From a checkpoint of a small transformer trained on Wikipedia: no biases in attention or MLP, 629M tokens.
MLP neurons of a small language model. Each row is named by its layer, matrix (up: input weights) and neuron, and shows model dimensions 400-495. Each number is 128 + 32 x the weight over its row's rms, rounded and kept within 0 to 255. Numbers have three digits each.
Before each neuron's rows, "fires after" lists the tokens most often just before its 100 highest values on Wikipedia text that the model never trained on.

fires after: " in", "In", " In", "-D", " of"
L8.up1214:116179114141133150121138180140074073171139129061180072098152119135146076072107095139105089255108100136131122150114157110085092122106178138119046136154221135105170204083154105105165064086134106153120153106112180068130158131136084097125127139142104140141067082136110145109173150158120124192

fires after: ".", ",", "-", ";"
L8.up1814:134138186136149138115111097088154122110135139189070190168113182130151090112110141109100158131089126062135124111083106172148113139114140095171116096130126161108137132179117078129163070087097115159186094111099119165146153113119097077083178086135103081152110093092145104110148165156156166172

fires after: " ", ",", " January", " in", " In", " September"
L8.up1488:128145158114155151049114107174131167084159118072135098132127042120053115091148077147135115177124136088121161184104136105129124144161169110134101157167131218174169140093152118071150102116169102147143111084117130094095091143142137089109140135162100086127092093146153129100187109140127071120

fires after: ".", "^{", "%"
L8.up92:083169137088126135126062113169107131132169121058099096116178089093113098106120151174164125068099087139143127105118153067124140128170196080122099128165191132171148128182130122112176144074123139127159129122154188161104150149189064119072112107109076147126093088120163140135168118123089118120

fires after: " the", " The", "The"
L8.up1675:136175149137141067096122133136088140197149175134137097077114080177148126126107075138155149135091227136124138129132155087175095086162140128138111149172136155116107177143117137161121089092130152099131133133138143148134086169171140142113165091035105126137071112124129140077127157101189134142

fires after: "–", " ", "199", "-", "198", "196"
L8.up814:119165092137129133107125135108160090153149140118117074056133124113114141115144116095193139147078140170077128115149146182074087133096176090174172129091162146165120182162134151070158128131163139115129151177118133110153130129133132154103095143136136132167084064142105113103161126134141178148

fires after: ".", " As"
L8.up2518:137111151090144090115167122098114142159187147168107126101126128083159095162158088175073165075053127144137137147096131164146111151151135101131090154107125165110160189131142127098119137099146087136129160137114144126133161133201074175118145129134062096086130138148158115108099128172154119159

fires after: "199", "200", "198", "197", "201", "196"
L8.up2064:091185113136111140150091178112142129155108180122110094171137142151089142141114098186091138140136159167097112107117125131082204129128130130134122144119160165081168111115175127092203170134117156096137098145133133136134128120126090110182157097080110134133069169112090083079166135131143168173

fires after: ",", " May", " September", " January", " March"
L8.up528:122140124149100143068113053113115140118177143108154128135156128137115155107158150200104140116156133091141143162087117146135154136127140110096066125165125131139173151117099111161175029159126121088130145112133190153183118160173132104146156103145105151080129130130182143094179140170155146100

fires after: "\n", ":\n", ")\n"
L8.up1435:091148099133131050078105138157132136146146095165143171147164186234108149131123144163098099148134136123173190131065120188139148170189108122041140185132124196162149160168138126093132117141127178094108122129130122162151138120086153174126138097110148148087146085109131138156081145125152172111

fires after: ".", ",", " However", ";"
L8.up154:154148181081155124127136133197135146143141113173064140132197129090136058095141111142108105130118149090104146157066147167075127131114140116114079161162104161085175148142187072097128123085192143143111149082123105081108129158152118133140158173124115105113149137100188035135182137186095144134

fires after: ".", ".\n\n", ",", "==\n", "===\n", " of"
L8.up1635:135156127100120187169096126154072160191126070116091099163211077126169092086193067131112092113087147172165128159083107156089155101176121156093121119149107108143104156124149114095122124082095108077125149143156181093102154128153129138064168131176156113143144157160162116092219157130083116129

fires after: " ", "-", " Swing"
L8.up508:105142134059182157124081143104108161111127097099118159117112100104082168196122115179110199163129146136137071080051118115172138153141161061129107080122180141151125134143149119141158093134132109127137125122145101164085160096146108105104146118107195124104115059101097165109171160137080076157

fires after: " the", " a", " The", "The"
L8.up1023:121139165186074079091138156148154155194105101079178122095146084089139155172155115138081136135097122153119125164119130116152146185104204136134124106165212136115136084119160107131173074086127182074135143155157109120125156101113091110101193106108157152168082079160140156149074152092109164157

fires after: " ", "202", ",", "199", "201"
L8.up274:129166118105104080093064142137147114187126170148117150106161191130084150139167104111123086228104146129089180124102140207123100166095129124143124077116128199104163178205096100147172105169150172131113088116080158112153113145096080160164099103104177149163148176086136105120162129161140141156

fires after: "\"", " |", "\":", "'", "',", ")"
L8.up2499:148161117177121084130029106123113192121125112161079164081114157035118138120164098091147135124154113089119067128101104163104135149202096108148159127214144118120143099144122149139115104143117117094121124094112110093149136153079066124093176111081134109131087109163116091074136113137139135092

fires after: " can", " is", " was", " P", "os", " may"
L8.up315:118108134181182072057096205091077127152190124100130091101112097174101094121144156082089114154090102173137191136110110140111128134083135102123123176158147125096135128160103105123152097132141099120170071112129145170101145173130157073154148108102081184130110116122190124089145165150175139112

fires after: " and"
L8.up1758:131141151137123151082087096103101097097131083148082080119150125076157123076142100139093117130051153171123103141115139194102098162124109073130114146157111103125177144203155102057109151106166099100092128122136163125182140155172133113137133065141157183114119156111106144161076128211111146189

fires after: "===", "==", "===="
L8.up2527:159153122095118148110108118125147116118107159091173122065139115137088121131135111189172151171109131109141176102137176120110129104131136098087060166181168126153131132116193131136106108114122179108112139172106143104129089176105048101133122093129165104090111109071120133106152135124159184184

fires after: " |", "5", "3", "4", "6", "7"
L8.up1576:083141164148122098097121091101129110139118105129157094127079195130097169103110062171159103095172125113173143138108125134143126093117155095164120128162130178142144168154153162156112123121128130137139091106106123139170115083115041126142197168120176165136073117103092100163096162152100071138

fires after: "R", " R", " time", "Bl", "-R"
L8.up1328:146187146141129167144045070122123099141142105098109083102159162105126102086160068148137102168111140118103110161100151116139130165165130141116096116133140146098186187141172120125167120121178118121115087091115135122125152127185099178192117141128173132070131139064091134144142151200136111098

fires after: " of"
L8.up196:106127156143125132084101146145126117124078143117129087103079189097177156114089159184155146102115168139104140163156125153087135187110159147134137098112103155104138130104150084087127160122101128143139139108145108105112195114110157082105141148125134082130078110129135080156148154103176090109

fires after: " |", " In", " ", " was"
L8.up1670:097194159137136173116117150132163097191181095162130116129165118171154125094143149128158152173105148102101157154116108158082180188120153083112207082110158120075128132163094074129132092130121109139134113088183119099069119058164110124103163112148149103129129132066115104147179144117121148084

fires after: " |\n\n", "0", " Votes", " Apps", " GP"
L8.up1396:068166140071121058059073111154111167110124123076141186157108142151094115153115159108138114199136158049142091210101101143094151150162124084104132133132130167141121149160138112088178151142139145156165133122128124064119101161103047146135129135121127081088115084099141174135111193133163135143

fires after: " ", "199", "198", "195", "200"
L8.up421:122154081137104115125130130077133141126141169116080076086153159094130053083193095216147094095117156163137109118103146091111127088147118166115105148111159208121128116140143194145081133133189185098135142167145077118117142162116101176166120079128127153134119113200133056130162161114079163164

fires after: ",", " and", " well", ";", " the"
L8.up1757:113143169198112093127153106132135127113138103127151093114188104047093069055097120123087133091117193072155152136108181202163148125140152047192144113143126080193174172088136084100117150081183163115170125107094122128134145134155170087138145124166113172093131126090142195087101133170160140192

fires after: " R", "R", " r", " N", " Pre"
L8.up854:105205146107118143085057106098147129151149178111133161063111153150176097126126051193155122172113104123106111115106167146085174140124134118162139096165125151152221148115155088131143126112095087173148125134150153110123103141052081170171166178083139127106151141175101126121134151183108100165

fires after: ",", "),", " and"
L8.up1918:086148138101116129096084122108137119151089201114151111113149134119129111111173163176056115160091139115152140179083134105169127115114189115166112149143107222112144084163161152072183092095187160131130109128158130145075123162112122188087139135114131168116084090065079175139131124140159111140

fires after: " ", " |", " /", "1", "0"
L8.up1080:129144135123118108098137158165072110095089113192169093096114094163077078139166078164109128158134158191115153181061116176072184145166126127083144140127122140096122096134145085093122135098107171126101146094149137117098106078110069134129118127131150185136108040108103115155103161159140175123

fires after: " |", " ", "6", "5"
L8.up1505:083162159093124110116126054080094140080130131122155147127088163132138174130117055117169131104157158099150121157130135185097132092130139078123123100168178115132171143163188077076127148122095129086122112161120115145134138166145119099185171165137133141134118092153078117110148138126161089176

fires after: "==", "Early", " and", "Personal", " Early"
L8.up1795:095147129159137119127114182186139158120131131103095139123114127138129119088153076168140143128144168127099153108154141154119145084130137079094134126103159088156111170134160107122143113157137141138142145136112144125158079144135083165153103122155112123083106154081126100147191166172130169177

fires after: " |", ".", " /", " ", ":"
L8.up1019:114127159115167115131111092086133104073112166106142084089143141162158139099170067125161169119094154166120146173144175141119159157089118099082120135099137182153203169168162074143161089147123125143125100087123168105158100139158088135160133126132115103116105111137088135141150146139177095115

fires after: ",", " was"
L8.up1833:167178161079129156127114119081138119132119180145170090088121160134109089069160119122092135199107118169168104147105099206153113075122180099144187136156105175138145182142173111126199111063141146121077095133118098070115101108105093136120131140198124100117121138134061185104182132149111134193

fires after: " |", ".", " ", "0", " /", "3"
L8.up971:110171130148122126107140143154115180126156120169063131118115155144090130174159078157126080091126105157128125145077189073108161120140166062118146075146201155128207173115132146073128153136135134125167134133149137093171179137109062135087194138078118159117113086144096135135089156193112060176

fires after: " a", " an"
L8.up2348:106130115132156132133129106163122159096143160165053122141170137169151130116180092095105152174169127068104111165144190148133151125112156157107137104138169178093154139187131095056178102099142097103096139164143085127134167110108163156144149130074140137189143097124147149118121107095164120170

fires after: ",", " .", ".", " |"
L8.up555:129165157115124157102115092176157156129115131193073127122136197102089161114190102097072112143130138129151199130107133114145104149108191077158036089182137156144201132123122139099156137167176132096160092118110111104146192092122078056131109123089140137126115111138156135073137167142133142154

fires after: " ", "\n\n", ".", "–", ","
L8.up1535:170136174133136079092116154104136075166140094140140135119146089106133105171116117151087131120094146135104165136130138100072129140151154093109120143143151137155137148109140125124094165115102110131140150134177123100072121131119057087158120177089104155127067083174150105166080126149164076151

fires after: " ", " |", "-", "|", "==", "==="
L8.up1741:138142128175151159138107124178117134101126107074122113111130105108097147078153125200172155170126208056090156153075092147112117089190116120109165067078175111139148120136114100165131070090123084122141108168085115157087164122103047096082089127147120091100154123118130120115113165119114171103

fires after: "-", "|", " •"
L8.up2131:107137173072124108090078134076150145208120097088109125108142157188128099165128148134163141193082117118112162152098125143134121109125113099097112082144151150113154164142106070111132101097102087130157132099127130130110133162175095120098135132138171147085148127065106160091103154176163134180

fires after: ",", " ", ":", "."
L8.up1273:123167157146153137149125084136150119130097140170125097122153135126126104146132080107062167086082143112124143166120166167158165176107114119145126138152165157085124119112167057092180142110193161149154136109149109103110186138140166064153164170103087115034120159129145125164163135134127148175

fires after: "=="
L8.up732:067110155151153100102100110146129155148094115081117143083122113136074110117109185163111126189167151110170179145095137144127126100080145088106170173157143190167152136126168099154112029153137167131129115195167165134123107175152085094122070062154098153121083084118149118116214144135185142118

fires after: " ", " January", " February", " November", " December", " October"
L8.up2284:085119146150147140121124165141143115148098116164167122126166110132107099146150164140128107148099178137118183157091105190138128130149140136126153106159199176138157115131107098146154125087156158171165066118131065092088137141122050166141132168119137084128134103127091058093131087106124144101

fires after: " ", " (", "-", ".", "ip"
L8.up1996:156148161132122153126128121099148139153149180175111146147164180104134114095105170206118149220090142115116114143125167096073172132082140118049084144169140168137129109162147053093168109133116096136080128181143122183151089103119104175160192161149113174139114083142141176113072181175084145156

fires after: ".", ".\n\n", ","
L8.up1580:093150118071122134089110144178114124136109066159126161109122132152159153060197108172142118143108145113151150090145109233090074136120144118158124121139154162132154090103144096092162192087166094160128121092163159107075127114147132126142123186165105068154141170135051076149129157097140085125

fires after: " |", " the", ":"
L8.up1987:128109197112186060157109100125103173127163123159140128080069151152167162139134050124132157114110142126121196122161146114122100143085117128160148146181108114107105155090156126136141159103175161100137090116121123142159082127134148126143156086095151178053070103144098086139092143197131103137

fires after: " |", " L", " l", "L", " "
L8.up1371:099146086168117030100060157144125085091150091165075167089141121153098050093125058169114085113124109150117112136099128151076137192115127134084178130119174129077194155141092150111145124088115180114108096110123163150143142139125055092105133131099115107164093135068091131069156125157140144103

fires after: ".", "0", "1", " number", "2"
L8.up401:151128124180143076112095092104148101129104141193089160125189186162123166209160115178130128152156096125117110112121129199181118088125140077173141122176111158105108136092134123110160138120180144088140063124121090162125123119126122094098143120136113133131177123117145136106165143110148087185

fires after: ",", " G"
L8.up14:163174146105096124066090110106129068160173131106098091116084117143130070104174155104090161149105098113185106154126156111158123116090210115146150170195140210134175148146148089132193129071156129123103120127085118136146091057107154096159161105127164105090106152112151172098160135185160168110

fires after: ",", ".", ";", " ("
L8.up1198:119142177115147093180101119179119153156125149150185142104191132122140117183134113140142093100097179074155190116061093182024106150133124106167131169162126131101147175155138062075142107128097140129161161154115164162114058093123129146165149148133111047106142146094096087104084166135102195160

fires after: "==", "==="
L8.up1450:168138112150111113115109073099084104156093174091164106098192132044120083112147103194202137124135118128111162107103165126142171168094165137097095137145196092143117123145129120117108105151165154066141169182120185150090119154121095143102131097172126091112091124084111115131221190131121154082

fires after: "-", ".", " Preceded", " and", " Succeeded"
L8.up298:161110136159203077135123100127103150072179088157165129109154109139098127121159087127110159119130172117088123181107112134133112104136133108130096114119115141204150139173156120117213118062173130075143117155168109144191126097162118112164153097141179115105151078077204082093160124206124120137

fires after: ",", " (", " ", " July", " March"
L8.up2534:164129124144096106121138097167120142210066117179179182096153134110120088111164118168075092106122131093101125164132129106119111192130178127116169135129173127169150134178108092113181131111099107149126107123128108134098075109189070121151101082152103123089118163130102118106160166185128130138

fires after: "0", ".", " |", " −", " |\n\n"
L8.up2120:107174139070153116119078106109080166140169112145123112141137093130120162175111121132144132180124112171174078115098129127052109102127138052148165128123119162158201140147136087055143115137127149146135074147128119164121135142121063074103132097132128126135145155122126137076084157114158097137

fires after: ",", "."
L8.up125:154154175107133068111100165094104123132169077195129173098140141138084087174167110133167107101139126071078103148109130146096116123123131085089131098145133098128127153164173138078118137103089148121174157160142104123154135117069130083152138087194108113110150118180129073088135138130130180148

fires after: "3", "2", "4", "1"
L8.up540:104139139096158070095108076145072103132137091091196113109127127185127143187089090140097176113098114107097076142115182136118162064136175121108159121151135120134157153122146137064127083085131185150138144158128124165148168116109131163105205121123059140091112113103141104107171122158157131135

fires after: "==", " have", " has", "Personal"
L8.up1459:141122154147137136066136141087139124125156080100095137122105163151107085166170121145134102127107170141138114119127114093106123169086138128054133224097184101091129154151168110091151049175109128133130069164139162092142127119093111096087131075208109138100108121145133086152167166144161173143

fires after: " ", " over", " around"
L8.up1933:119141154124103119135146134117146152139121127191144167146126148056064173136170163130090125137126147134149110215100092117189141129104183093140114165088137133116134118136114117104134111088200198117175118140119131146100091127119132082100102054097136109071090146093123125148112142108098151165

fires after: " the", " The"
L8.up305:155123208170105089066139140112114139138178135148154129127093128181157097164135071182182186134060171099125181153064150094161135121065117109151156131163125162095094167125106107183132134137144159104106083080119100114090152059167127142143205064167131135132096110132083073230102117124142109164

fires after: ",", ".", "-", " and"
L8.up1634:100152166075119105110121067124184155169093134152052139035166213135132131135163156082115092120087139060107207175127121174126111151090107107185052093119108110186126128174174123097200099079152079146111132108132148125145166101135096119108179152143088127162113122120123130098100123117141099164

fires after: ".", " and", ",", ".\n\n", " with"
L8.up735:077168204109166101195137069080117172175068081158102113114213173137167133084165118145124156109135152097163161117080119137099126145130158135170145123146139149171133114201154116096158130088191087095168134123122170134125164144136145123137125124147094103142157080132134110111124138141123093141

fires after: "\n", " |", ":\n", ")\n"
L8.up1418:131119132153108063119087111135149140087128117113080141132116149174067127070172157145128118172149100147126145100158134179146172170132129118107130202108163213135170115177142096118122070084148153100107079091103144179158138130099105121211127123102158122116112092055114104121185107134134111110

fires after: ",", "2", "7", "4", "\n", "0"
L8.up2162:114138131094175114095184124140195124146128149088122169150176119049107152088176154130137180162093158059077153124058111206185141116132094083080159104176114160134188155102194123081191124138161122178122183055111131095103134158105126123131166135131121092159116090099116059053166147078177088129

fires after: " the", "The", " his", " The", ","
L8.up2406:106132102185148137111156156149125151148111219118125118141165093106105129156129039177108112169134209130144126087136137110120137127141156087168094104187148151140145200092103146143135057098149135077177136137127140158110124114106125151200161120092096180078117144073195106187123112127171167181

fires after: " the", " The", "The", " a", " In"
L8.up468:134165108153092158111117195182156198190131062129136162107220103102095120143150135137199081157114171106139194174093101124128132113129134141116180117151148138132164126140133150157127034089126101113114132121139109142160098174121130136165147076146129115100088143141164143091091125119150146122

fires after: " (", " /", " t", "6", "7"
L8.up1264:159174154090084160104096158097107120146098121117134134136155156168156132136174152170129147210104103133125140158079137217120099126129129046032199178166136136167134094150151086091163108134143148170178129131182121090133110132156050179106106117125168066093119109120064118121131124126048171126

fires after: ",", " and", ";"
L8.up89:126133157152139147066132090113109121144158151178110097130190087115087106136178089136136130110120179129143168087093111120025162170140102070104150103115102117181155146173076075127123112125148108182125105164123142167201143149178125141138139108154141127120169167107115066073111141195124161200

fires after: " ", " born", ",", "5", "born", "8"
L8.up1751:134142138138184147133126124110155150171098141187109136083123205091108129072178090147115152164141171094113178121133083166141128149148118127111116121119145203105147079164162072131139114123111143109146131094156121105098096083168063125168152105114108106128100164121109154089134154117129135114

fires after: "202", "201", "200", "7", "199"
L8.up2003:071125170092151111129062110138111141144122178079115055161134129139151107118136089132154129103144090117137149155122085095174095103086180141106136100104192125101158171139140075148177138143118125085095141145166086085087154177165131122057125151157119133125063098176131130148161141165111095142

fires after: "6", "5", " around", "7", "–", " over"
L8.up1499:138139141072144085098124120090163051157106151097098195147163123088062184159117041170079074131141119108146126168106143235175150121107136087124123123095132108132147097181154136069140143149157136197073090123159107138091181090123119118121150061163088144084166099111076146120177184153135102156

fires after: " ", ".", "1", "3", " m"
L8.up169:081173175077139148086160137193147144120117104150126152111199155145088148140070115178113122137142118091187081113038137141115179134188141030128150152166168128136152148131153114100111121149087131165134134138133138144114063071192095094164149134147136125093119110100120089142083120109074119162

fires after: " ", ":"
L8.up2132:085119151177147120167135148185131149206127101107195045122177156095021153117137145169148163100135155098088163153023157144148139096097149129107151129195110158156155107080174072071102096062173190086152140108165126081098085081107121089183213121120143109110137102097143116096141139084121150137

fires after: ",", " |", ":", ".", " a"
L8.up1859:093159135150087178131110107168151091128088120183096075096130160162098160062172098166139131140084158171137133151127064148117132110097111116126137080168152150066196119137135107157155107126116171115128140073144124134111187122072095141128100107106106113172174154122067104114131136175149174163

fires after: " ", " December", " January", " February", " August"
L8.up2533:032134179126118155120115148080105121127137100156105152100137152113110120151124098166184172137109122171071191184084119158129112117166085139154212154123207112103155102125113115080159132168183149102147122113129115140124161107160135122145098175105095130126152131168120100138193168127132144120

fires after: " ", "201", " is", " was", "202"
L8.up786:103125126098122163099111164112161137148137094132128087153106130108141121091124115151115154104115140114069182114106077119036082138116109139110150118106197204108123196176115138096197140145087149148105065138188125141052134146156130104160081130158113107160138124106124086112165161107126124158

fires after: " to", " and"
L8.up810:136158138130188099138141117057174107141105153123155143081093138183127138059128170072132108143120082102175190147096103156134153145148158149119193171128150140117135162108124152132115147182145123095156119152148175096128134087114124166106118126166112101157100144123125090144123154128133166155

fires after: " "
L8.up1525:102158129119127140123116145122120085133122098179135117098109146154077130147145114130138163101126143090079147101114143172169073182115127119140100135123102147127203153170150088091151099128162137153174106111125123150102186158167092078113113119132134100135109189173117118077183150128080143093

fires after: ".", ",", " and", ".\n\n", " so"
L8.up2514:082155167116155090080098145117144141105088150142121106157101125129122117094208131132111119095131143130109140103083077187121155104133110155155110149127100139106105165150184105152202127061141169102126153097132149111151167157093116135119149153138065145084134124123124109089169146129139129154

fires after: " was", " is", " Got", " are", " were", " not"
L8.up432:056093101128178115039101175138110160142116093137164147137108179143153068130136139139060140130085088148105179147068124106156112128073144093059075107100126121111141164126097152046179057143103126118141135101080105118134129160131116157143140094152148185079112076107142109098157151095072074180

fires after: " the", " The", " (", "-", "|"
L8.up1643:128158116096126153067043174124097135175141160092116181103150151151113113145118101195173202130117153135079120110072118107133083133154130081092182141121219133098111136104093167123168140099129094104098084173123103119169131088095089139111154127142114146148141093156103141123098142117170169197

fires after: " of", " much", " not", " than", "7"
L8.up653:029127101077147123138163150154120128117102145167102150076142108134072108127163082164102109106121142142155148117101138113178094113134120066170114110130123133118130185144127141114152155134155169151106087103148083133090140128155112121124084086066111086068154083124146136153137199120115106154

fires after: ","
L8.up925:128135137122058127090143118124103111140128151152180113090096116126161108097129117123052119136128127136214094122101110126151110098137169087150123184146107173135169135129126074135173093118208109128117082111130096117110160169148158116111145102086164154101103123130097159123129149165133113136

fires after: ".S", " a", " an", " have", " United"
L8.up1018:086114122117136093144136147084104219154112133172133146079173146189156113122142091112144052133114143128130138194159120157104101174122106161059062102127128180123122176176134094066156135154175110094083114142122129149139133111091152116147176080116092143119107132141153126126101105172148145170

fires after: " had", " to", " and", " who", " have", " was"
L8.up964:118118154111193086123173128083175117150117112134062154098110147138129102127151177113130087152156164093173135089105094177093174111142158097133165178179123112112151162131116134044149084130112076137090159096164157107081139169114163090139150134104135074144165076118120116141145124120175159098

fires after: "4", "6", "7", "5", "3", " fil"
L8.up206:133130131141119106090115076098144119186098131087140119101197137189138140163134062182155166094079109144150158131137175200119126132111121116081133180145124114136149128132179118072100116117136126110211137131074141097153132116106094135070134090165141160131111099129095111156114142131110156151

fires after: " |", "0", " "
L8.up245:059200120154144094119137098127121107100073141156147112127172206061187091119114139116112086149143086075200120168093137153137097143113145090095144118143147177134135139156140142081132122185147072099165119114126090174110116178105128141168145098084231145066104114058119124156155127096082121115

fires after: ".", "5", "6", "7", "2"
L8.up1208:134119161193143081094131127114152139136119214133178127155207165108147120141123078153144109160126130154174155159116126173176151121168153079116160186118170187114141156120209126125136132089198130134115167064110110089127083128094152135163133149076115082168160126143042150102147131102138070186

fires after: " of", " all", " among"
L8.up473:037133112108166107111068164149109135150079164146103109081141164135133181161149148107169169136057127137204103147120062135162118108130129072112150153101107196143129179131092142117112129149148140104093117131076098144108100152101132160152094137182136101108106071093126126125165200165133119158

fires after: " |", " and", ",", " ", " or", "3"
L8.up1695:146142134116148113128156087082160117099132110163140115115148104102138108130153140173124143160154100144131081144118097194164156106098178127122125144102172085083162126117116118067178113075142133086156099125065105106100158124080128080126176087166141114123129118111098150113145155147187173098

fires after: " the", " The", "The"
L8.up1126:106123151129174127108106117160108152135175102100140094154202138059101114163110114138069121141070100126184138172106149097095126156098119153141125123140119116162141149079147102100103075082129148101183146126101125157135148107131170168168162120144167096128127102112169142124147142131118111137

fires after: ",", ".", " but", " and", " ("
L8.up1438:087135172097114160101129127160131143100151128135168170131151181130116146096181128183127141170095130129162134125088122152071120135148139048099122068154147172113193104103147096062209123143178066109137187098141143144173134108115110144106159147124147127117159140099149165103149127166131099178

fires after: ",", " and"
L8.up1512:188157118136187131071144098099124140120129094144068153064167090112105078151146125124134138058103168135127193159098154155060115156128077133114107155161155092182089126120149091094186138137096123123172125185141103113149105133187090118112180113131133141105154132148180077108104170156130091186

fires after: " ", ",", " to", "."
L8.up448:137141162112166064099150047118077123136162155137091128154114160103145138144089162119092169131072114148155111178038175132142164140160172093101145095177190119122133152112164105105130164127143200138163123102189097149097152097115140116104152099069149114140162078104068101175152133171143152175

fires after: " ", ")", "\n", "0", " |"
L8.up2133:067136169110103116127087104131165091135201170123149142108166167180136144104149155088099110206108136105186111149101093187126157139075119107115117140150169165164140091106128120125129077158139086080205122113148136147121168137144114160156107099090161131125097086081150141133154098106177159144

fires after: " and", "==", " Party", " Team", "Personal"
L8.up794:118167168121123160131122162172059102081188122128148134087218142206116074131142166141092148148152205113126132152119170119126154136126109120167118141126161108151129155084195111100084132083181148106201179119106138161161080128115113146139106122120208106110116057104093099088077138089113152153

fires after: ".", ".\n\n"
L8.up387:122103174115245131104112099132153131133118135173102135112184123157106156126155073122111111121056120088148112115097154204163078123126107104130098127147092161152136186162126091111186130120112106104158076105127177151133144090152113157101120138140131097152177135143145071154124149191156087131

fires after: " |", ".", "\n", " and"
L8.up332:127095113106127062179101135096163150121162137084112153113109155164101159123162071106173127170086155137157134127105184137033198162162132123080100117135140091172184130105168137146145150136105144073133153129143111106151101164129097123169108112146111065077141086118156137083129142178218106123

fires after: " |", ")", "."
L8.up905:153137122109137059120067042106133138107165134158113130060107096176170132027174106132145126134152120121120134076101184159060126119134145097123086130148133136098233135173140073119173155115165175088106108115175108158172127122147070081117163121148081156063130099135077088135096120139093153133